config = dict(
    d_model=192,
    n_head=6,
    n_kv_head=6,
    d_mlp=768,
    norm_place='pre',
    norm_eps=1e-06,
    positions='learned',
    init='normal',
    init_std_up=0.0596,
    weight_decay=0.0,
    lr_head=0.00743,
    decay_shape='pow',
    final_lr_fraction=0.0,
    seq_len=256,
    steps=7908,
)
MLP neurons of a small language model. Each row is named by its layer, matrix (up: input weights; down: output weights) and neuron, and shows model dimensions 64-191. Each number is 128 + 24 x the weight over its row's rms, rounded and kept within 0 to 255. Numbers have three digits each.
After each neuron's rows, "fires on" lists the tokens most often at its 100 highest values on Wikipedia text that the model never trained on. A number after a token or word is its count.

L9.up603:099166125144142111081129091198147096109155100123162129142116155120096154148146116120154095125110102134099129101115072099070163123126168124144150129091124113103152120130121102085152114102157137111119144107157135117148122156151123123154116172170120115122110118126156122171098158110105096133078127144157171155135081124136145128116128143096112101112136110117127122130161114126141124154138
L9.down603:134144104136184127161165128137143131115147133159097124098102150147097127102161138138060164167154166120153110090113120115168140165123100108072156138138147156115104081142094088107106141125106173132149153164146156127116134122112125148075118170132149101134133110058130095100137144125131134144114179137119096114128092153110111144105152144111092106121136123086134147136159114098084122077135
fires on: "c" 66, "il" 25, " " 4

L4.up245:099134103120111108129107126133114137144109126147103133161155105118142124088123160134120117161134096155116107103105117099176120130078159123125116142146099124153116103138098107141164147125137139146128152160125191111111114097158164106133160098139128147153161131135124129135128109111149121203124171113160145140157121141173090169142161138082131131143124122101098095163143154168108156128120
L4.down245:113111148154099178130156134137134120121064101141134084106166099087144140117092139130168139116093127123119150148128178129119138161162096129130135112148102132140170142097097105179144102152104144139102097121136105121118140126139068122114120135101157128160150117109149118124097129120093135149131146148135116118133132138119134113116118165165153149115136108128128119148093103082149091116077
fires on: "en " 33, "th " 26, "ce " 6

L9.up349:132137163132137107111111097148108110110141133118129110139138093094141117155142116161074084130155052117147112126116151139099108183164162143101128162100102120171099148119112158112112150127119112133173122149127116152184174154102178127148190101117175140092113095136145115111128117121085119084123139126131140139139144139122110156110137129117144117159131155110124110109138108140118158120114
L9.down349:160162091125092183125114128106138141114089075106102113139131143133106139137093183115144130124130137161117134092116123120158157143130121126118108118181100184146134132163103158144123159129170104143130127104102137096125098116114089121146164106150142123119095124155124174170120102123118154149169152092148143067130100136092105142127102133144159120135116114098173125110175117098157087161125
fires on: "w" 19, "man" 11, "y" 8, "p" 7, "t" 6, "i" 5

L4.up571:153103096144171143153102096137138121147106094157132145130152124130137107145101100114197098110090131114116177130140131145158132082135121105131150117140160138144137143125107101163151184084151145141152119179139121128115120158128147169131149093167092148136121104118112107073127162116163141141154139159160075146095069128119155183163158155124117099115108145099146110110153101145143170162112
L4.down571:130122097141158140106150142127154156116140138098114066134157077145151134153143114100141135105127117176066132131115120145108132065158157135089106121108103137125162088116139099149139094121121106159164111163078165147143166106092145101135110128159136129114109134155121124152106111117128151134115138144123154133128127123152149109109139088137135133090181121133155151104119140151166097094121
fires on: " " 28, "s" 20, "k" 14, "y " 9, "k " 4

L6.up325:133112110105138115140120091133138100128129141145135126136154104147113168176130144131135073110096142155156145100111131135114138115156144145157159141163147120116154149135167102105155108113117135120111132092132118119144127157136161167105079147102154133122191141155088147125100212091115119107086156192160144136124092122106144171137144150144152148128144092117112091106152130154122121149160
L6.down325:093120163144162116150162174145139138100140125146148102089134107139127102135169134076126154115145151118097111118159120111156099116096148113072097136138123106137144144162089133157137156150128120156162111127136104145143139095142151101144133101148160120146117100089156151126127082134135070130140114126106119088134137081130105127126132158097126103112111139153141170119130113123115137132128
fires on: "h" 25, "c" 13, " " 9, "th" 7, "B" 5

L3.up413:172107107123138088147133138151169126129114105183123126140112129152130098161102108132109125131095136116092136136143169128127120133150139134136122144152132110101170138121113133130135119115156126163092135140162140189126136079154082149140057128132126127094147149148120147125115195057145151135120179078141126126132138138159117111132094150112107133068174113146082119111112136113134130157124
L3.down413:136124091131090114129119093159115147120058121155126137108135153118112139183109130123132096098103147141099127151136119141111151127168156115138119103093132095102175128152141109136137135118106153184114129162156137160066121090156141137188119184078105128047120140173145117134138109127115121116132162086149133103111125164118135157134084113108104139126128139099097129119093139128133116154127
fires on: "; " 27, " " 21, "(" 14, "e " 8, "| " 6

L3.up351:094160089110171160151117113142124073080111155166110156131123107143144085110140104169135149114161100109115085094130120129078157147116117158116091153145126169133121140110172113118140156165122120094144173112151102146090146141149133086145122110133134108143140137121097131167123107151162153166154138165119147102102138162084122150106104130154137084099129096120142104105112122104141151169126
L3.down351:111127145115100111110121084091109137113087105120176141122130132124111135127097117132145148155078128125136125081084101091113145134101164134122117087116104125130158116154171159120129137139142134114118130114103142139111148138123112094126105149173136153161137087132136104122120101142158133156164147159147112146117119139120152166141124169088129133133121113131138114116101107092181136097132
fires on: ". " 47, "." 32, "l " 6, "le " 6

L3.up656:129112128111076127140144164145132160127094082115103080123143147120102135163097093139092087110147145178146131125165138131124146133115116086105124096091132119095157105168127141130141102173135137140130145131139138166133126140177117158106132129097165070135141145149139138163146136134090141104141151144105108104126141153163134127132089125124099112099094132148127126138112102128124137154119
L3.down656:138118103123137116150115140175119135142074110154131141146107150083105124133084122116117078153130157168111119137142126125125147133131142097119124127174171108096139122129121166107160127173114149127115158114137129148104123111164141142124116150081117126115114118148181098112113132173091090119127122151132103128152088139137162126123157120119143127100162167142081116093136132154105094092134
fires on: "| " 39, "; " 25, "and " 25, "is " 8

L4.up611:141105106118129141127163135140103100092128157152134156135146133134103162097148147145108121116111116164077092084155090164114085099108136125144143115132119158161134165108114133100146141150123094089152149117128140110165127102110115129137128141158127113110142156074125161182103175109187144167152093138121139120107100132121155161114116126136148125149137111131100106125123149146136138137103
L4.down611:107100143136147133114108133125096153130107107135132145162097155069107141118144148135134087113109123125132127140097114109142146128117119153087110119164160111107112120168140172173131158109129140123142161105148115115152137135119139140096121133138105117100085114159172118122098139145130123125100167164188136140174112158123149106106134140109142134073136161102146141147150107088144160127118
fires on: "h" 28, "in " 16, "t" 9, ". " 7, "le " 5

L3.up435:123161096133202119137144126148135137168100134134112148135087127130115154100105099178113139160136134112103138137097125166114148086116082127188136118113120091073156137168143112131151125148129116124148112130129133134120121085136093148148137113117164164119147095131151109140090148093129145148104104110103175142121115153118072104126142168125137122065109177114140153108154104104107130101129
L3.down435:085107077145166105112134159199115133127093136118115149096099124164111133104104104117132097130101117140132121150111144168142145088143149115113146132125101159116121135121111146108147155109098145141148125151149110118110134135120135145101143173129115137158120098081146084138110105126154135141120149100122096125106120096108101121128133183115074106125134146158138140121132140143124082153092
fires on: " " 23, "en " 22, "ic " 17, "op" 16, "est" 12

L7.up739:106111086162137190138125106115152124151157103139156148124130124105107133072102161124147159143170110076147149159122116126100112120143107173113146152081164117151120104109152088109114130140117130114111113128129103136111145164175129129088150122148130117112105103120100114138133140108127140120136092134123164137091123115095121148090141133160110096134134125124098124099096125166194115134129
L7.down739:153122095119100119161137102144162152141118118139133161103134139102140167083113118107133138129112073104147090147133090137106131103129116117102148093116116153169154155111116154164119133113128136147122101101159092145098128083143090142122174175096138137061118132111126100106106144148102138142153071148124121095161165088147171168114159160131140113157090129134133136121162156135164108128146
fires on: "first " 22, "an " 10, "t " 9, "ther " 6, "-" 6, "y " 6

L11.up690:121126141171141143162171121105147094123139136144124091130092117122092128130131175088168095150109110110134131108123096143105114156151122163087085100136111138122143140122117195085119160135152175105072117115148152119164115088114100116140106118137064123105133151102145122115090166114135110128104107090104147110126103126156141161128177071113116107117112104177139160158129141127103135144153
L11.down690:082134160132105136102154198132126140115135143120110171127113131155114122119120102130115162158116131102127132142150113124131093100125125111127129116134111123119123154087111212093120115137093160105148076125128095142159099106141174145110142131146109122105124101084131153128117144179130140161171123053143115116145066149138128114123157146138145113116134181125134123110147153107174109144212
fires on: "er " 27, ", " 9, "in " 8, ". " 8, " " 7, "t " 5

L3.up141:140160103102103175121122118138164166131123141151151157111122111134095152138167150128159174123137077121148124129162158106056111117144112154125141118103131133106152143150104117114118120080153131110152149150149067106102107152163149154163146173118092143094142099127136107122143126125098139138107112174151134128134121112135114113115131095092154111116124101119148097170137119138101125131132
L3.down141:143083118086144097146143135101118074116167100146133089144096158119124136127128122149109136147142156101154171085096112141140098141167145135154114112136130128131135079098101121138111151124106127099135141136152127165106162172088138098117118153150117126160134093093143148170112157144106123099120121165153135144138152126130134118144161147126101104125155102141131173178146104134073114129096
fires on: "of " 34, "ig" 31, "ing " 5, "ed " 5, ": " 4

L4.up290:113166098145139119157063124141140141131061133136103163128139140133129084085110104158169136133123118133104151141091127138135134122077117147145101132139081130094180122114107095136145149103130140113097156144142156140166132119126169143132132136162137119131112112127155097108096081149133170122116112130107137150106072119116074154123175113122165119115152124101107127143112153183099120083165
L4.down290:120133093145137147110135171141147081101119100145072136137125105142174114124132128104137112100071152156089134118132205125131170124156146138084133111134106100189104129151090165121106096134114134156162122135141121088105177094184113106133135136121166163106162159120150116122147136096153149159130129142159112156147145123174121112154154109174128120124153116106143098092133128112137110125125
fires on: "en " 24, "th " 23, " " 11, "o " 10, "\"" 4, "y " 4

L7.up311:092122120130152116140141157115171150137147147121171113138151143118102103125117143120135135089121124114137130099137169139108146109113075135120170130145117156133112109136143115118108144176146111119129132161086109174146151142154128144182156094178131138106144147164093132178088125151114164110142147066102124077150100115171105101129116144120136103139093114132145135096140132117135127118104
L7.down311:103107150097081158151165115149116096136145103073137119115163134162144151102139084077093146116125131105146130174132116107099135127123115091149117105143165120138109096107131130120125100156162081091122131170109125116152114131141109143155148183129145128148141113127129152134110165125124168109112119147090187132121094119113135132165113143149119107085121131129158127181100165160160130123152
fires on: "of " 37, "end" 7, "ers" 7, "en" 6, "and" 5, "f" 5

L11.up389:140153134122140107099134121095153134116132117140145089161132104129148091131134170093129151139102140086149101077115084171143125140149147116158116106113127113125162140104141120121072151148128114055132123136146126118152143110111168120136162111165189135169158137147136140141140134125145148116112124138154116120133149134136133127148109100088117137086114138126115118106116131113125078123124
L11.down389:156126131104098149127151136071118176147139147115116116117145101110149119090105167149100102125129109100111150143133151168170118148107107115131126133116105135121134114105134162158126110159154133183118093125121126133126080111135132113088117179105149109126148147080131137123096154128129136122090127145170105185156174121156108123117094158101138116138186155153195135115142149136126136137154
fires on: "em" 18, "il" 15, "og" 9, "er" 8

L3.up602:153181114125157175106146155157153169110115136167104128154122062079101122096108162080139155115073130109128128136127161150120167185133106161119126149134138117156161148124144075139096147137116065136130144140126132105114141115094129124136101123133104123120128076148151112121103096082161118150133124137136114147094148119124123128123112118100150135118127139157121079134136119146076103103137
L3.down602:107089128127102070152147094108091124159128130097160148149142154197182152170150092174124081133174134137146134139086087133151101098142157115150113122140113123114107108139110157095177122104155162121123113117104128136100102145139095124114131102110138096106155149093128136167135134153133139115114091135129131094174119137120134122090153127123085144147141111094115174146125129111162149138103
fires on: "ed " 21, "ing " 16, "\n\n" 9, "\" " 7, "ally " 6, "ep" 5

L9.up88:107113148173106112124119145122097109112112152136112102123076111096121138113118143140115154148095104120132085110165133091110152152146098152109156145170141127134108159147157130121163135131137102160134098162110111134161173147062132172174112153108117092137153109145099127162087169130104110108139142102107146185123134124122119153130131117150122108143095148119090078091096150126134148132161
L9.down88:157118130113113116123158077129123079117122095136096166135139099118157150138169120155127152106122159119141126124138157167159150165134126145105070119133119174127141130148111105145121159114126114132133102077157149068135157120094120123085118130136135126092168092124106165142139108117104106118179107149106156111114155133131118142132129156166113105087135095142156143081166152107114145125136
fires on: "comp" 33, "i" 28, "p" 17, "ti" 9, "en" 5, "id" 4

L2.up334:139123093112132162150160125141116109095110123125113074134158140088130074127120100119100164169098118135113131128147117139125149166141134125129137131133115116128129139155133151174133146147153146099113166151106109113167119127152120137124110155141114138139119090129082132125121098117095143122135137126100100166123178097104113149099098137144137138129133129170136177119149134122080115102129
L2.down334:147159151169132090075138095096085181145148134092175181113126142131128140153149118135160131144127178106125119133120153134155139128154116145131103105134122127120136145101117110108125144135109071150138077132136148140085133117154137089119122083104176113105119143148189135152132157141161138096138096129114134119117128141129119112137142132140090126152138131124146082142095147159165119092092
fires on: ", " 22, "s " 16, "er " 15, "\" " 10, "\n\n" 9, "y" 8

L4.up253:153132128132108125135119118128164134147125102127120180115161141115131140128137149103130183159134145098114137106134137144084175135142108134116172134163119094164183144143166122159130144133117108182114126161127153147129151109133150153141178109137101147156103119135121145112119088153163123154104155129145143161147164151144163133149126134145104129127140167146112114152163093108084128116138
L4.down253:074101119140138130160161116126138139098141112137168126157165124114134154123155130152145112122140122123170071075133112150137093134133134150121121124134139132082144100122121160089117128150120160132158117111093111117145116105091113134129098128151156134087155146104155085145163148138137134133126130122115151130141085110068104100100118137070128150163150115131165148119144149102182117140123
fires on: ": " 38, "ally " 21, ", " 15, "\n\n" 6, "also " 5

L7.up738:152148144144166166149150107102158130114146073146097156126130069101134117108110134126162150155140136138127153142124140123089100132070134130141113156116148138118159081112101113097096146133121204108168154128132100089113170127174126110149146127142082158123094131133165110123118128123128118086143136107154136113132143118116159155147181117120133131131122096158128149068131130154131149150108
L7.down738:120138133183118143101137165071179106108137125144125145130183144120145134101141082150143159116107127131149153127139139109120141163178145114156138085122149145155128150082108126107098147118096166130139138107123170144118090091167074138123138168116193096136112145109143119127105145142109136131152132110112162122126110149129086113100162095186154118134112111069127154108108109135149079116145
fires on: "an " 14, "to " 13, "er " 10, "en " 10, "d " 8, "t " 7